Weights of a small transformer language model.
Architecture: RMSNorm before and after each block, rotary positions, untied embeddings, capped logits.
MLP neurons of a small language model. Each row is named by its layer, matrix (down: output weights) and neuron, and shows model dimensions 144-271. Each number is 128 + 24 x the weight over its row's rms, rounded and kept within 0 to 255. Numbers have three digits each. A neuron's up and down rows have the sign that makes its largest values positive.
After each neuron's rows, "fires before" lists the tokens most often just after its 100 highest values on Wikipedia text that the model never trained on.

L5.down118:175137144102112107098104137127155156151146101101080141078125056109134142117146122126128154113125125130145153088161139093096102059098124155127101114124146134119130130152126157133161143129133156125107136130160159177102101148122119116138106096087110081132148106134116118170166149124082112218114143162161126118126107102098117125072134129120126094157144116104114142130010129140134124132056
fires before: " "

L4.down297:157134111120137087108131139097141137128143133143115104136115141181144104118132106136173119135130172114136158126111110143148160119113122104117137093114111132113116107077121116157097142105123101101185121104138131136094107156122086173120105139161108074084095126138127127096123159133111134150102117132110156148125159142132128129123147114133175100127170101154081114173111091136135173121095
fires before: " |", ";", "a", " |\n"

L4.down247:129142133133092143107144116103100135128139089097108131097090116088126149135157136140095152167147164166124151134197194153112160096123119131164090148103158104131112145129150173143183184163126083080146118142139165112140114088159145165127118110129184119139129166153078123127125158167095128117159148122138102137117096136097110123114131155105156141110115160133123116152125145147126165106156
fires before: " |", ",", ".", ";", ":"

L5.down114:159135124120130089146087089120129119156124111152112126124142139104120122129088144145118089095149125104141111158145134137151099103105088128107147137089145161121109153165170115126118155140150062133103153106102129139138129162102116111125134142139142133143098115112129117096159146115127095186125113139135114158116096120142138126148138136121124117110138137083149114100072107115126120084094
fires before: " "

L4.down438:136140162110084158088140118136148104109104072122130151127134137129118119090148111125130141121142098121139157087166118128117132109159121100122126128135118130127139119147135136184148129119202107127152112117148129150146131114174095088126127124142130144143141115112136127099137110170137145129168076097101164126137152149136151127144148094119153117161109145148108096136104107138078169140150
fires before: " ", ".", ":", " league"

L5.down420:111112157150114160133093109159154166152126125154157115125136144142140151167143148119126120127105152104147122160118105147137140133104131118144183154115079117149131127098146100142160188103092153135131151137094090090101144144155165121083119093130164091073115130138152143128110131126139140144141124147159157126154138143120173174135113183099086127120176132115135123123095119149137155094111
fires before: "|"

L5.down17:130106169135144097194128142130167090094145150091120090129130120132133154133182112156098125101125114168147144132166134083130150103088111112123119153109130124146124126093139175171128150125130141153104108143151132138130105108153132121103100151127125126133130137101111149129138109136165141216192143138172128156122120131140137100153122133124176143120111124149123105158004141115107141134102
fires before: " (", " -", " and", " |", " is"

L5.down635:090101097125123102097179110144153125118152108129087116101148142109159160137099132170139138157171135141144139152086134095145119169082151115108102140145113120123137114172133100159131109147142127117151134118138147106121134121151173119086124110130135123126179107094130117123123178130122069158138097114136150108117142149101120158130145107134129117093153135168117112110100179141123100126116
fires before: ".", "°", ",", " ("

L4.down533:164129129121142133130111124157120080084104114126095142104170128157133135133139122126093131073145134138113138122160115136134110175166143123144114171157083102146105143148127145144144110162150080126110156082100112136121111129172137144105159132135117124090113101106135135148109138127114093143136116134127156154124158102157137110124155139135146124114129130117142079089151058174108137142118
fires before: " |", "–", ".", " |\n", "-"

L5.down330:182092136141130095162068110118151113149124143145149175148078141096109122134129146115102124087133148132105160141133155164112148118173123141130162100125146106100150129114147125145171124112165152100118122113157184165169129103108130129102110118086143122124127103150089132149148107118125125164162141142154127078163107093133144114104119103132089103127135121150099148075073108100153140142136
fires before: " ", " −", "it"

L4.down471:103108136125113176161135127189126127132139134176151144138091165128117122106084106147117143151121150119127181121113139118144082120138077052113085139097125095168136129138116095124110119132159173128120123085096099092116171137164148126138111137100146125142146101165104117143123148096135157132104110128130131143133146103110141134125117093152137136118142144134095142137121140132148111099125
fires before: ",", ".", ";", " |"

L5.down563:129109131090095116124145161116127129146125122145135138143104102173164109162159136150124087122159102134114143118122102127138101107104141117127156138130149152121144105158124123110139119116106160161081139158173142102163130118143153146152102122118108144119163127129126097116114095100101124192131151140103105125114133136116115127187123138156104084157194123114128127116075151115147072126124
fires before: "–", ")", " –", " |", ";", ")\n"

L5.down599:142169138118113176101094105142116104141092115115097148105134117188123138151109137144130085151128173137094156136155110110121135122109140120111150124140137140151169154092136136127182143138144125156123125120100139114112106144134152133128112087124139106083114129170126126159169129115128104145134115152123129120129108112150171125099148150160186127153118135108170146111111100128134085142075
fires before: "-", "|"

L5.down394:141120093130093159156159126128152103146117081121137123112137090108131128136162154138148088095131160143113177117175148130106053131171119103105154140142133140157126139126108143144129111146143098196120143167115118163096139128142135125126112123146083130084145078105117148121122141101090144146085120149111129145112170134130134116097156113142116111134125158168111123111101110145109148128084
fires before: " |", ".", "–", "+", " |\n"

L5.down257:125094166103182149130124152115101099152111130123136125134111110139144104118123131145121159140081141138118138132117152121134113138102117115085113161125176132166125130121133107124147143117140144121163118117154148144150139116121142151163135119113173118125099146128098124150132077118118141193097121134146137098091061128132128124109150112125155134126142112107137139141000143152176137121087
fires before: " |", "–", ":", " and", "\n"

L5.down682:148154123127153121109154106095102142149133104147152143124121130133120147136091114122140139111133131183157156110135115102137137119053157141151161105113111132153135151103097139141156132155114143130112147139107110137106143109125144124093141102127138133080131140113142128158081128111110133208128120135143084131147149111144144165115129086151176138160127123118143100103048118127134131088062
fires before: "|", "|---|---|\n", "-", "==="

L4.down521:121094113118151138116143149148129117125135121092129137049137151147113141126121112168140161177131141125141125161162134120142136179087111135100105105151159117106117105109136110114121102093107204148188110110078055114148134127148115111170132117152128134123113114143136142133150118122084092128133095133107098121138097098175091142133095110185173140105115115087151122148136170123152155084118
fires before: "20", " ", "19", ","

L5.down355:133156105082111127116082107163134161142154145127109120153171143119135156131154137121107083177115138100151113092128104138108106147196133074124143140119136123103140098160142128146111138108140078095098149120092133121112170150118136121137131130158144082128106152105150139129142116115119103201131097161115135160112118145146155103107143133130126120123109132150117118116044100132141139112110
fires before: " |", ".", " |\n"

L5.down744:163147111162175124165164147143108149112136155129150147119105133124102134176124128130121137126115110122137103123171131122149108086079128080125106164133115171142141167132119124116135119115098182096130156163071151112132128142118174118133100124138108142113113143130127140119108140150139094201150133160128117118150110150065122145121065150100132138113143122151107093130067151140143089168128
fires before: " |", ";", ",", " |\n"

L4.down550:134155095117137095127109126139105139154188163153150124137084131065114151134139132077146142134158123123130132118108113129132174085062122122172112144144144133161169109137137124163104205116155169109138151126119152135155144167149144113138170086142132123160138150133100110111107143147098123105094106131127101122129157077121135120091142100142097141115111155102115147125105120143089142134095
fires before: " ", "==", "===", "-", "R"

L5.down611:117087140144142136079118094147120078152163126111127110152114137129146151086090146133121140124121161137142146142159123105152101132101107203167105112133128109151083134141182100134197140097107120151140140123106115138164137137125092121129146158148100100130101119100138149158120071119066136149124165095151111142099102141126147107116115141102122097164129108113150114115131150106138151120105
fires before: "20", "19", "22", "18", ")\n"

L5.down280:127082154106082075073119118121117101102152146090117150126114125150152157160149150138121113167090113103161136133140142158093164131141092154144141152142114108109101166114156131108153140158111122145105139136143173123152143133149142103160069126129147119140128096106109142117146170148108131197140088133092119129117144105120135157145150107148152116156136095172147125164048137140153122109089
fires before: "0", "1", " |", ";", "2", "3"

L5.down445:092188143135124139120115119116102139108175089105094205113107116119098150153112114152148117148126125149118153132127129141143128109030115133101138116138141135087175098144144093138114124115105178149106134136125125133108137148133082160160166173136107148141129147183146104139160114133120123104125132124099113138126161128152145099116131120137129176128117103112124119140161142151085112139152
fires before: ",", ".", " in", ";"

L4.down78:110126096117129131157132154117140099114099144163110131092126154172119132138144086117123133113131126120120140089134147122154143179159116125086093123106103124113132143107113122125133087135176174117184167126147129113084123134142164133114144107085107134155094139078134142117126142126141128133111091190135145130132104093129121113106125094103108118120169139127128084120130140099156131094080
fires before: "19", "20", "18", "30"

L5.down89:109135152156127106134136074137141073107088152123112142125122125151131107109140125127149201101126168152135143094139094124112141125232099140149150147160128137139137098129127130130140140146115046145101129124123153147155168123135126145135111148115130177125176141116153132157121087149134149218128129149128110112112113122177122121127111136128143150109124143153118124120019117074139126163126
fires before: " |", ":", "–", ";", "\n"

L4.down313:126092101154184123137124129103125121144154120121126085124116140100119080093102135123112047134163119161120139092090149160096140137108069161151126155142145117102138173093154102139155160140099101131173116118130124153130100098089082154130106163120111127145110139129133129143099105102153112118152164124151143051178095066126131141173109155152116144127105118113136177104103135168136129178135
fires before: " ", " the", " a"

L5.down266:150134117099130126128113157106078107141133078133103098145106121163137089177113113118147114122157116122147131130144112133149118145085109110154097206090106128133116101146150132138072141128135150122130106134143120110091108158158120119153127103077094119129090077125116159102118170168120102178081082099116154111123135143156096133100106121140102111172154126108163098193077152133141148142090
fires before: " ", " A", " Aug"

L4.down24:162132154119158125161132158123134118142166127159130160108111126119135126160104122134162177120106110137162142140126122112144159152115096108146125169136132125124132138131153123154073181095152132127117135117057154146113126137114111174120187151141088134140127127125103134168146115113135116143154132147136104140128124121109124113117135091111095160094150110153143165127149105137137133134150
fires before: " |", ".", ",", "',", "'\n", "'\n\n"

L5.down188:089091159103112125142150110091169129119126121139107117109156081147114116116133075131095119139082147155140149127135112105149122088176174097141112146119167159075137134122120094111120108096109147107122160121152138085164116144150135160124131160148080142093168146126143135127129125130111115118107131109130096148154130149143155137145147112127136122140123024135158130115128092096160089134106
fires before: ")", " |", "%", "\n"

L4.down7:195108139148143124113122139122108130160128153127111126146106119093108107119155120088128107156122127145163116110110133144129122146130104112138171153130134136120115107165128177120126226178124144148126126143144114126121142101136156107096104095113110124119159095120160104135095122157129109161102105118136151104119158172167178155127118136139133120110164136148102118135094125155118135124060
fires before: " |", " |\n", "6", " |\n\n", "0", "11"

L5.down503:098169147128158128085139159118159148113144154128144113157108141162131114137133134147139153140115147090140129095142126105156140109128092073162145164119112135111170111166084096103139126100115171154114107166097088126165128129105101125174113146135161117100084139118145081124132099123109133188124140151099101123104124141135118105155121128105142128110128150127127124135033137128119106177132
fires before: ",", ".", " |", " and", ".\n\n"

L4.down123:149124102105121134144145122109163151160080138116136146111139126147133157118109110187125111160163139175125150091163157163143140160158117109140138142120128078119143111148105103151127085110116103134152114129160141100099099133145105156157159132133141143120162143153108114142118103110161136153096125145146097179172152118137121081156149140149105153126157144160137116155157168125143085113132
fires before: " |", "\n", " |\n", " "

L5.down383:123142121095137096113168136074111167182103101134166124102141131153133147110145132168117089149132147121070113125090129152153140120105074118121113126144139169110151117113148129177119114120061110111125097141142098096090153134111089102142093136092116152140118142115116139143113132098129153082185154178114145118103164120123120142127128076098164164108174137115150124129203129151123150135120
fires before: " |", " of", " |\n", " in", ","

L5.down567:147139123135115130112142137082106136123129116131141130129150130146135092142109163143157146134143210136101141122123170104137110192139146154132129106143146128121130134116136127098119107109179164114140144134116108151101150080098081119134109168121094107073112135126142126151107141168076130130131138128144121151080113133117124104152137138155116166118132163117086124137147083122141164091081
fires before: "20", "19", "18"

L4.down422:129143086084105121109128121134141161129116156111138155150150147115126117113117102159118091084109140151118171126159152143124128087102109152082108146126155125112148109142118163131158139106084066133085120121108117122131115146130140165099171124138089121137115133125140119106123134138115136115106122156137144190146132109202115068140130144125108124161126143128120118115066150137112111144115
fires before: " the", " ", " a"

L5.down631:131146168143089109145144160118158156150117102116123133130175093111113145121144115118165105148099137136111092128130117115122137154079137176108151120101124164108123100175129127147078132161069111142165149146111090122138105139106127131141186176141107092189137138122168136106121143102121117062122139149141151153090080157128163111143147130140094135144123124134130140102233144149135076141113
fires before: " a", " an", " ", " American", " the", " species"

L5.down721:141094104138137182144055120146129136158110131134184156130124161146117157130125123120093117142166128123128121153121092096080122119137084174132131182139120134107120121131148094111119137127154065114146132134084117105147117119110115197141147120131129121119146126113105132181108074133105121101110110141158150169134111093137095091083122089128086140116081150146148131102183146113143116127146
fires before: " (", ")", " |", "°N"

L4.down642:156151110125110170138152120110156141154092162133188129136110122116124121104146107153100146086109150124083157129159096098118156128098118147131118139168095109163144133144123135139178113124166156134154088116140085094120156150159150115102120111128086146141178138126106146184182128115130141143164084130121106126116093085108135164107109093145115160091150105132109147125138125144140117158148
fires before: " |", " |\n", " ", " to"